python train.py --n_layer=15 --d_model=256 --n_head=3 --n_kv_head=3 --head_dim=128 --d_mlp=1024 --vocab_size=4096 --activation="gelu" --norm="layernorm" --norm_place="pre" --norm_eps=1e-05 --positions="learned" --qk_norm=false --attn_scale=0.0884 --bias="none" --tie_embeddings=true --parallel_block=false --init="normal" --init_std_qkv=0.0312 --init_std_o=0.0 --init_std_up=0.0312 --init_std_down=0.0 --optimizer="muon_variant" --lr=0.00933 --lr_mult_o=3.0 --lr_mult_down=2.0 --beta1=0.9 --lr_head=0.00594 --grad_clip=1.0 --warmup_steps=200 --schedule="wsd" --decay_fraction=0.593 --decay_shape="linear" --final_lr_fraction=0.05 --batch_tokens=[65536, 131072] --seq_len=128 --doc_mask=true --z_loss=1e-05 --train_tokens=568900000 --steps=6246 --dataset="wikipedia_en"
MLP neurons of a small language model. Each row is named by its layer, matrix (up: input weights) and neuron, and shows model dimensions 64-255. Each number is 128 + 24 x the weight over its row's rms, rounded and kept within 0 to 255. Numbers have three digits each.
After each neuron's rows, "fires in" lists the words (lower case) most often at its 100 highest values on Wikipedia text that the model never trained on.

L2.up494:124131107100148092141095146126122140102115100168148163099118117125183162136135123159168157154159096140118167120095107144128154131100143120134127100142147105138108117137137128133140106132162118118128158102103079118116097159127136085116112130113108124162131160126125127140061157104159113141118180139123123149156158115151150128152151137110115088088166143097151065080144159121136138129161118091104161149151094118125116118093186107147142141126122102095130140156207116142158119125138140122114111169099120139084152115145086109105130097123150134150128118100118116128086147126092109138
fires in: "out", "this", "justice", "said", "he", "turnout"

L2.up335:137095143132159129115099094131191117122144183132119158146132106162118096118138153169160159137093116115120191147137116082084178152185141114162126175118150135136141116129103111128138110115127124120135116116116138133097167126121136136125110161151127145130119114123102135112125131146124149138096133115136115200112135106096137119140087087115107077121166105099129151098106138180143199179177106136109120131129147178108144175153110163156116127090157141134088127125129093126122086144114122118134121193093128136108130109102126108170124132129121126118102119140092108119105079132137132128
fires in: "these", "it", "he"

L3.up736:143109164109112103138158135129130133110125133111169135125122059124124136152080099107174135109113105095116145108111169128104103135123128124147106119112127152157076148146094145108105123144127159108099158174151094145157172145127108142134088135163154167156145120147088097103131166148090145119120156146119159117115153109104117132121120104136156101149168123110115111123135135136142124122157114093190120169169139161158092110125120086105148078123119134139124108126142135144148147124156144094125119152155091152090108159169091100126128150107185116144115143149142141100125149101106128107
fires in: "american", "world", "united", "career", "us", "university"

L11.up8:156150102073152158161131120112073130124140148110169140127133159108125085152160060125132136141154162123147151147113137167104116138130105101139115109152139132140125129181125090158178129118156103094144101087165128113102139156112162122099135125138161139145121123085122146148133135144113121130177108122136129116099095109078124089149121151154105130153115128122121102117112117135123130095139166122128194136150127096103175106126120113111112117172160163089105103122138157140106143125140112143096104140140120108042098129126116138108122153113122122095104112129131118164067147143139161166
fires in: "an", "part", "most", "more", "as"

L3.up234:161114126104147118154090150132148163141137124192106145123139132096134109121157107152139088131118091113116065146198156148147134153118134115159120108158137098146113176091120092139115169151128125143061137127150145165149130153099153082114134135072113161116127125140129108148113137119119108106104118134146097108098084131148167162080109122129108105132118122161124122109161146116121144109097131164133122100099137153071117096165101107147137108133096153111182112148132115124093104154108180122135134156139119138156138123126115156105143115112163157120123177140124137141104151157107108111
fires in: "time", "times", "period", "point"

L12.up604:127129133136123147118114096159165126116152134104152161174113122159096098095150103142094167134153127095141157206110157125105099106101120136120103164135113100113127143126136126141150166131105135099166106129155105108110169079148134189118135154132121133147145115119093138085100150145123116127116147098112136150121149101144181104117115131091131121101141122147174125146105107158168129132125129147148192160076134119134112133117116108107152133134114088144109121146133094141154151080147174107078128145125097087111070174134143160133123067132115139119121140134110144108093120094151106120
fires in: "one", "member", "best", "as", "south"

L8.up595:134138141129111151096141082140163106145140116140146119134167141087144080114116145133130076136139136126168134106106108120097088124128113135140132125088150095111139133103083103160131075116144152096133160128141137101163137103116089125151144109085122164140114138092128151144124099137126104095126125114125110086150152140123165112168121096116116125114129132108101146094068139111125130146151057155106170149118126157100122111099128109134122122144180110112144143117137103056108128118147130143144102146142171180136127127141097169122131128118182134123177091186106073155145126114158179148
fires in: "and"

L3.up787:120104128118107092090092095101127132124195110114126125144158128154139107083127111110169106119068158149135126109110156123105143190130138098115146097106133108115101132136124087101097127122119144144166130131103135153096133121189082120165147131160157140100164123107125118129149135149146139112172079133150135120104191108158106147111182137134186140113136150126115107142149112096132157102133129105158130116137146121100141120125117120189151131113078156138111121115167150125155157147126107114126085108133115148124089118123119099165147109148149143152144146111108104160094101105147141140
fires in: "several", "four", "three", "six", "greek", "two"

L11.up223:121142163132093116119095121133158157124114115154129111108127107131127142105116101124153119122166143104113090127128135137144137133128143176130095171114103162150131155091100156145110132117129108124114130123145158174111131080150116108136188089131121146113081179092142094099106075153155131098154085163129144073124110113157133168102129132135116148143119107137091138141120114138163126082116146122148148140120133109093082147072139113151102104137145120112155134146123179137134095098151130105147127116101133127156141120098109098162130097099079135122164103163097099151150179142162164112
fires in: "to", "in", "can", "continued"

L7.up135:109165186129141138152130126114107115099124123143157126153151096104093102144195071172124123104093125126134131140127102113100141130121118150134138109116128136122123113146156117166132142135144140115143161133198126083114161086138079146088122098109136148085092126105181131139134105079136105159107145148159141143144107113172115131115107126152126169093116120164107102134134158099095146122130087076119112154128112145123102111068145134127103118143140127122152121087154127093129124113156074137147078147112112125128139113104131103156106127136112203135092110146142147101140142125113105156
fires in: "and", "following", "early", "first", "only", "important"

L7.up769:166158114122116176108124134118101119097137118117139137115107109112114153104158163141152110134148103144143126122128125115104127127114161122150155166100142122131127138076155157111124117128120071110136115117081104139116104109158133073146097122123114143157136147108113134054149096132112135124113111154115126144092131118152131130166143097104149143130085153125146154103165073134105132141143107172135110142121084113146113131102147137148175173143091136149112099184183138132106117088151119124132141136139135083146108114121118122131099128105119149128154105147110091135108156145138110069
fires in: "at", "a", "has", "in"

L3.up297:167127156091125177145130097088106130133119102125156130168121143122114165085104089167110138139152152107147151147115179115107140133129112112100118130131102160120088158117085112120110120120163075119137145145137161139113130148150091125120108127146152086094123139156144149110125112111110141116143129089123096119147101116131126174169132138131107154145108123157150155166163113119156154143141129110137118078099099141111139158132133128129148121142144085104147111083117135146125147077137097187138127143138127119144087156150109095118099165155102119134126128124115112105116098127137114128
fires in: "only", "none", "main", "performance", "just"

L7.up131:102100125128156161169137156110151139137114095160175156115107115126162097138153108150092160130109175158132133130136128154112101173106117124106146150126076119096110176144142163096169130131144120152161115146086121120093105153148140153157119116144114114182134093139148122170108153150134149121142121089141070151145110124135133113108138126121143146129121173139129154105176134146129105141088147084131164125127109128095124134139080141123131115133146131105139112103152172104140122096131132131154115167144141096136116117099136151071138137100102134095163166145154079102130126165108146094
fires in: "one", "martial", "machine", "neighborhood"

L11.up642:129104152116151136118112137132169142163113118181113132135138165085140151139095088125109123117165113164119133142137123174123094153094127136099119107134133134104152140117202098144145160133137115166153129108124101142140124074088124114134091150131121130123114147158105134108131117153108113153133132126132127135126141144095147154101129118137132122126122107150145092117144135114099121134074134131108108171143096107182128080148123144158097160187163121164150100126107152125117081153094112084143101174160104146124095101111066117107137132126062173088139130155106120114086139119160104090
fires in: "is"

L9.up324:152151131136162110118061094114126133122152143123118146165170147108157132193112136130146109125134142121177099140123082147097140139114135130120097139133159121088118146086135158140108102158167111144137131090111134162117110110096087125123151185119125125083098130142135135151154100150134153124122143173154129124161158108077134102120121133089163123136126130122133118122118140155129115112165160130066097118132116188072133121123136099115165129122125156125145156136139151161091089131110147115142128135135118141129129132144110091043118159125131110144109130153110126117104107089106149103
fires in: "a", "at", "his", "utc", "its"

L3.up294:127109144126156146128182114148121144141108123174151082160135150097100115097119098171133105130159111127144119140110073121132151147202125116147117115130123167099123138169111104165107123129090151144113150129158132130132137157129142112113156122115136112154106180147081122127106157088113116083094149116132135146097131106122144105116120132156124164109158069114121084139105165112143167116132108156194141086165128134099108099143152109107111128151110118141128139160163122115148117137114162122113100086124138137135119125150135099147119102104097110140074130119119094169117143090149127140
fires in: "she", "crypto"

L4.up104:153118122163098161113124126160116154161127133105121093134087143140108126140121126131074100164126112129116167167105092150141093128133141128143151112153123106127108142175109142088145150143144129102157161111094134128165117077138154151101133153140082129130125122153112151158139131146178132100147110176114142100139107078143165148146171113132125105118119135088122144124121121134141127086128161156159065124128114134163118089105169125126126073106123160112153109113120157143148145165188120076158106106122133162114136125180120123121120138083119091172112135160192119146144116093132171148
fires in: "of", "first", "more", "most"

L3.up264:128128136148136153112134122127135157104191139133159128094106163100179146079114117111095144108123135164132107134119172135148122135136137110122111169135161145119129128172120086130096141137087125119175072156106126060107135153147159182107165166086135116104100155142098128146102102127137143149146164136126102135143144092149124109110090090181119121126167123145151119109154131115112174153123148144132157091108143128062147103091129174090106093121127139126126144120117134136119115145159155128137138116133115148122103147125146135157107108103106165143166109134112118138123109126101102097
fires in: "of", "two", "census", "toronto", "female", "three"

L7.up248:113134118160174121181090119129076091111120113078120125158124164155124138122147139112141110107128125138128138124109108148126122203079160114129108108119135138185123122147164140157115151154135138118126128136120119140144135140118088133132126156122159146117132144130169129133121150113130100171114111120147149134116177151107126154143133123118117155114110076198157081082144124106129132114098106133150165077128127134168127104149127112131089088150152106116142111116117109152106150134141112167107114132116104113118111119088106087141070142125159115137118128119085076155124128109119136113
fires in: "and", "so", "husband", "number"

L3.up127:134157165164095115144134122111137137135113131129110153153160115129119160161159115129141091100186109154086180146107159114119147147120137142120150120148127137136147115139116102155104136122150126140133129114093125133142144112147149076168125126159166107122149102141138127142082154140111130144141122165130106147119124107102138116091127137087092134169159114127124111142131117087124145096082116147142140136148142138132122094107116086116117125144156163171060125163154110132130101103155066088151169123085146115148103149130090138171112158161119134188134122165153108100139130118147107171
fires in: "university", "museum", "world", "olympics", "championships", "kids"

L11.up360:155154116127177127161148109135139093086109102168102148097118162112091163138116122132118097142113106124100125087127168156135140076097108130126133178109125136167113119117056162144138132146146143110128140139178109139093143119156113182131159133174110128130143125135116133138143124147127108126155140093108140108084131139123162146112159130128154136132120100140141146113115151121132096130133159102101130131098147143083105138120099117122094108140098107095169143165077133096159134131118140127134118096177114147108130145133162090100145131147168122088137083143144127135118144141131112161
fires in: "in", "on", "puerto"

L9.up562:157149155141179128124102101144145138147115123127116124166113112091124139123144103148108112128157130158067152164121112132156151118104089141081146086134134136161159135139117083122114117138110117118120096133131096143138135131139120109159121172138134095122143159124128180108148142085107132167139133173132162082105121105118145139142139126161176128143090097157103101113125086118146132132117135152151125150128117106135125112190078118155128100148138144071082085108093131103086200126131131076117142174125146128137145126173092149111141131132136133096127141137118138097098163124172146141
fires in: "as", "gebhard"

L2.up29:059154101161118169112103117131107140141162098147150116109154140142110131151124077103094142126145100093141085135133106172130141097165130135124128191107115143138159138142125135113143121132137126135145138167140134128168170135139154127159114166172106169128117166151100116167101099139143171123124121091151142164104163106163129128094121117116101109107108093084123146101114154129154158139125113106112121129142116138149091134133123143121136126115136094131070132137117116143132136162076143143119058152123117126134092187142111163129112125103114136134139137115145140105157127158165098176
fires in: "and", "nancy", "promotion", "prominent"